{
  "n_layer": 8,
  "n_head": 8,
  "d_mlp": 1024,
  "activation": "gelu",
  "norm_place": "pre",
  "positions": "rope",
  "rope_base": 6660.0,
  "qk_norm": false,
  "tie_embeddings": true,
  "parallel_block": true,
  "init_std_o": 0.0,
  "init_std_up": 0.0438,
  "beta1": 0.9,
  "schedule": "wsd",
  "decay_shape": "linear"
}
MLP neurons of a small language model. Each row is named by its layer, matrix (up: input weights; down: output weights) and neuron, and shows model dimensions 0-191. Each number is 128 + 32 x the weight over its row's rms, rounded and kept within 0 to 255. Numbers have three digits each.
After each neuron's rows, "fires in" lists the words (lower case) most often at its 100 highest values on Wikipedia text that the model never trained on.

L5.up83:200177101130075130127167113100165129147191153131142112124120088104102151130168162140153156075084122101111131096112127111081127128132116128173123147112044127107118105171169120143137142182146125078141101145127148149106088068113145150144174141150097154133124092089125119076125100169114098141124131149135127135110131101166129178123178124095080084111156123125129097162173136169100126064173111122120139215133109126171103104147174228104185095115179120141167081197125089088165059122121184146123213107088104145122078104113115084136125157206143100074154108118131117111036153193101116122
L5.down83:155124121112113145129063071114159148198132152087088088147128157184097128132115109127148119195085112132183123116155170157186166123134104171136068140133139155076137136118107146111098079150158086144145092149136153098130142099100163072102105131101133123059117093159153085115136181135094143210054110140158146171092192179190125128110143113166103151152077111124118031097178162086179100123138140138153126143060196116121145114180105067141130106143141119145147145109052120153117154066148103134148102138151117125128126143130110129139212126101107175113099148153101129133159129161153190110
fires in: "of", "against", "the", "ruled"

L5.up428:154126120112131150102105122103124147092128150170111176132180131139100116148186054164190124144141141157129144160069133101161188110122170109134092165102145165119156133181160155064155093152161138097117085103131159108110133116130127154164121142146111097068086207147131159091126158136092160087125132096058163086107107171082175158147129112156168115055138128099089112122121138176105134119129134107141128136127117126091138122114154161130145103102153233151120124196132088103144153111141147132161113103160107160074123150109112107111127095132133130128107139193162068031136113185137118149
L5.down428:111125110133131125105137113101099096177111159099091143154091150154112140115114121123114131108108150139100134184145174026107189166116180157116183135124122181129113106115146146105171042103144099145138120174147116159116155163116182181189138139153080153148127136132089124122178154123181096187126154136125127125114140128071175147130129085160124120078120152150101122136112088168156136147187138082091154122055172107090125105161116133073176118070190074142082118145150166081221127106093147145168121109133114179148122125133048105114120077093165136107048179167137123096094143119146098061
fires in: "over", "about", "than", "everything", "every", "approximately"

L5.up0:149155145082142132102168157072098092106116197110082132122154164141145155142162102109195125172114148133084092098114135101089087176187233068138106158098175118157177137125106083107149183077142149142169117112112115124096118161084112175087151157080097114063117170148125127132173097096162144067089100134097166137154115159070179195159161094122117119104146173144150131136069117157081128171153124051126127165136117151112096155182148118129187090096089099114141125131149161109090087121117151117165155118187127151144081100115152109106094123149094109129084186127169103141077101095178151132
L5.down0:125108173145078090160116129055098126149112128162130097153126140135113090155183171127118126138124115070156157144164145144154180119126141151133125154124129128101131136139138130103164094096161143166062103169175158072121153103134142185100143167100130146134195142161226128106161104094164156143085129078107149123174118168137100155075103109100117098169124081156165169117099078126089131150117078104102107130091183086162126132160132097092141162177083116055177106189136134150114104181173122097111138116160089238128106129129075088143082063101130087139148152192136065153149136123051164082
fires in: "on", "his"

L5.up399:164136093069073121145142113135106148158116122091137133123156150106111159142124100140154089142089116120129137117132118130082128174119164166158115059126152034094129086114161121088080137121157143193150156127118138081093137156183131105154143140069109032129152062127109109128137157113120125191148137094133143134156126120147131172161165157090129144122144151110164110113102143152168125134142112176187072151142125102138130074187157145137109127105115135144103134188103107141103131108095196136157224077037182104088145102084135079131130073098112021199170104160150093106125160157122115159
L5.down399:106107109099132176094115133112146128158087175114112139135121108110112114142093076172159145140046139131187111061138054188127165091114190149150119078099086149156168145055127119142097063135114133103133077140145135150089095099127136129105101124091182148119101103113180182141144196145096038152101080085163078110108191138178116116143138112163175104129174082139123107086125101130099111098129117175139188159089108086122081108128163164104121161159137121137165110151127094106116145137107073092121119110110122147118155060162135145046111152145178144138187163205109144089165166201113122078
fires in: "is", "the"

L5.up941:141172145049112172139117108130128135168163133130137113115123149159118090162126142157183116121103063122124149123194166098107072093125158157137125130191141131067101116121153131058074078174193134117095118153126077186148137094117115110135125160121060149115084095060139098049161182181131114100104172139090163149142117125137193139164110103139104166127086151155137157152099086168126140116108161144167177155139114101097087158141144177093143117129087100181131143123082105165039103068174149090112130129158125075127152128156103131141098160079093119113079158147151101106078145130084132125
L5.down941:098133211106103179152094110112130115130140135197143107076083079150128107112109135149137087171138143151137207136104134153123130066129109107115143110194138119173137138117112145108103146133168157135157151085116140138141097121100163085090161130081096142123146130127143162124121118135134129070135142148135068132162111118109167120217136080121159067071144165094124148166142101135185097217092139087139155178162096142172101133087099101098146132186083107158146098197155115144133112104133125135133117186084155078138087114181176077131166124140157127184105122104139118107101058156117105068
fires in: "at"

L5.up195:138154084089089149091129156186124164036140115113137101089147080165143069179090089158131123130128165134126131135137140065134139195116089134168077152138122158108184124114212136105152084129187138092127087106138132120141152172084167119192135144137108070116111115142095126114085122103139117088130094142112130129068133217143097129198130167100117127149072187093122140140126127197167155106049183138154115137170148091120173111098124137168134176096138187162093114128093096106068124108179144085168069144132195082098125125138133116159101133134161085131103077138147141141118138189144094129
L5.down195:138116144119184136159156145111120088106157106145163192145173093064131177120114127132145134091166086140113123129148110138173134024126090155145161087089107125129157154183103130131164139145106073130120124104158096170141126100127145154044151108158117116094176119129140103177101145167110162114108134107188146106102086125130141151184168115171101110127111113126160119149171075083043165110127088064151128141118137107153148141167131106109144126115126106113142088106133110134158105167140141159110173093160132147172138135090098096116099140096183112192134100109064085151184102059134104058
fires in: "the", "some", "shumway", "most"

L5.up113:123163082018143123138156138125080189125147143075134149164148095095187166156197117141148153140159084144144128098163193095051141168171159151162137105143103132129166109111230129108117133118141140098100139142103144054111175148117131138145138153099090098181103143152139128136122169094099126155114122107124118127119138222112162112157134087096158109097164172133133122149098156139155101100127064176095111161178109167084122065157080127072090103161093128125153151112124141121150155141076153103142103121117146116126142119106107102165089146186106129159147193209126132084091172200208095143
L5.down113:140153133154115155156176117153135160119143128132091111130103146129116138138098196154070120157147122147189108090149094125151072098130111129121090133183105122139105215111126073108119139136167124154109141165070110116142210125130172119131122026126164191144118068168147079100139130139157133143130151146117115079139148136124133168164080134090145109138138098176114101127174141127181100128087092149167127106115168071149133148118102118072109103205080111107109149162095077163129094180181136043167137088133204164115110069121142106065157074127125162126092136162168117190095132115149086151
fires in: "an"

L5.up221:110129131134111153090159091162141124127133108152080127123148143116120134204120123139199145159181102112082101165100163093125116169156180143114085100122186158066085110194103116081103116106171086080157067136141081097108089122111082140181178103152112167125108066138060162129115154058078109165109143075157126096084101138133081081173061148100169165099133147121148102132157112105126153124114167150130120100125124094141148076167164146142099155166188127186162118149143137098096079100160133111140142111122120080129136063113092117130074129157148091155126162077160108144063102095166107109
L5.down221:123126143169169086113122116108139143137142093128150093117071122097189098113108188146031158143109106159194124088151064156147133086107055071138173114202097141148128112122196124105133114150145154098066103108143144189131102130080102105059119087154142147118073158177170141165111089156136142088085135089129154067108124110145171138077169157154160056102157150155119212162126147118196130148116070143117135150059163124126117118087105150092193149167146172112102098097144133089145079176155122172125130175178119132140122132120120152179118137098173082093156146144096110160173147114132186040
fires in: "at", "they", "of", "and", "is", "explain"

L5.up290:164145102159122144155166127107108199126137155116090139125123165134115116143146093141124091136119124129117137101160117080152191197111114093154132111196094135130143134144164133076096123082139137111091129137127174115087092111181131161181128144111140148133120142116156116134178111100084141142143135129032130082120066132157066180112153159139139105167076133137117081127109146148170227121142103093174061173180061141111162131123104193155124075101104163124129149135112110122111114122137120124126124142177149107104113145126162130120076206120081166157134119101132114132029141156183154123
L5.down290:123101162072119145156201069237117128109079172130111126152184163118125179118168087114063142165142103102166128145124084149138124158124163142104176131128134130072127177125124147053108143149071144106198103127161104164145095142161093172095134144180111115123168114083111076145114135150127097156137169129184135100166124173158161111136108143142124076089113114146120126093118093048132067061169039138108139135136144138129158114153105075120103129132110124145110119118132164104111107102143140135148118130138194153152192110090120117150118149115163148138100105103190128160178075161093141121
fires in: "his", "her", "little", "an", "able", "unable"

L5.up207:123148166109144132198121121150167186083176126089107168111142098133129109160152178191166121123102064135118139097119100065113094138094146150081094125151149136095183173108162121138041130160147126121165088131150146154149093117170106143122125126144089117130132121106117183103152118165161105137156152147170113111090097156092082124140162137175143038130148167122113122167138146161092171128091123113147138122129152108175086158108142198111185096192136161154194078079112068121115126139187073151095147123097146122101132118040100137195121080130143077095086168133184159116123137110100107100
L5.down207:162164116127113122146083147105113142099059069176169112143171136112120091116137152121120087145126173161157107152179170110154143081161044114142150118103078117154139132128147189149163128122096144084125131075141049124143143166142167067188112146100176114096154120170126090096106140125123109144156140123089164083146131190172162117098191112139109170136096138145170154169112079076144138105168167117074111090134125119136184089134117139126100146123138076103108068158154141191177185127085130162206142077119079160144135097138127159087124115069105117115143079096089105135156173117128128168
fires in: "the", "his", "s", "jost", "other", "two"

L5.up498:190128117105142127157144120117094143154099143105080162146134140166179098060190132187072140138102093120074179130150146120170155141202136120143067128079142079099143151138150107113128143172123124168159106125106133081121144151117106166115127159111139179165138098106101152100102159062151148166174088118128126145154075100137113121110112209144106107098088135120127071144145142157164164120116079073091123137157131141194142139138129167111129147181146147172168135068120100103079110114063155186075132099212099117120133116146139079092114137109112102206104163125109096086081177176147092137
L5.down498:092099105146154161161125111090121132084199137184131136123129096148107192109063125143117092105164133101095123134068131178189138064037099099133162088167106161137077131137090101119176157082164123136126102161065132138079120152066128131077157084149125143091073115167078201102111147130098126097171154107135120115128164148105166088125113165120109149128119126108146179128131137093102192121148104145146093143168156124135156187104133135163147146143153132095080184072140100184114129124191117148124124159130087116162112139187122129197127144085162174138081154126159144117148178140072102168
fires in: "he", "they", "jody", "his", "then"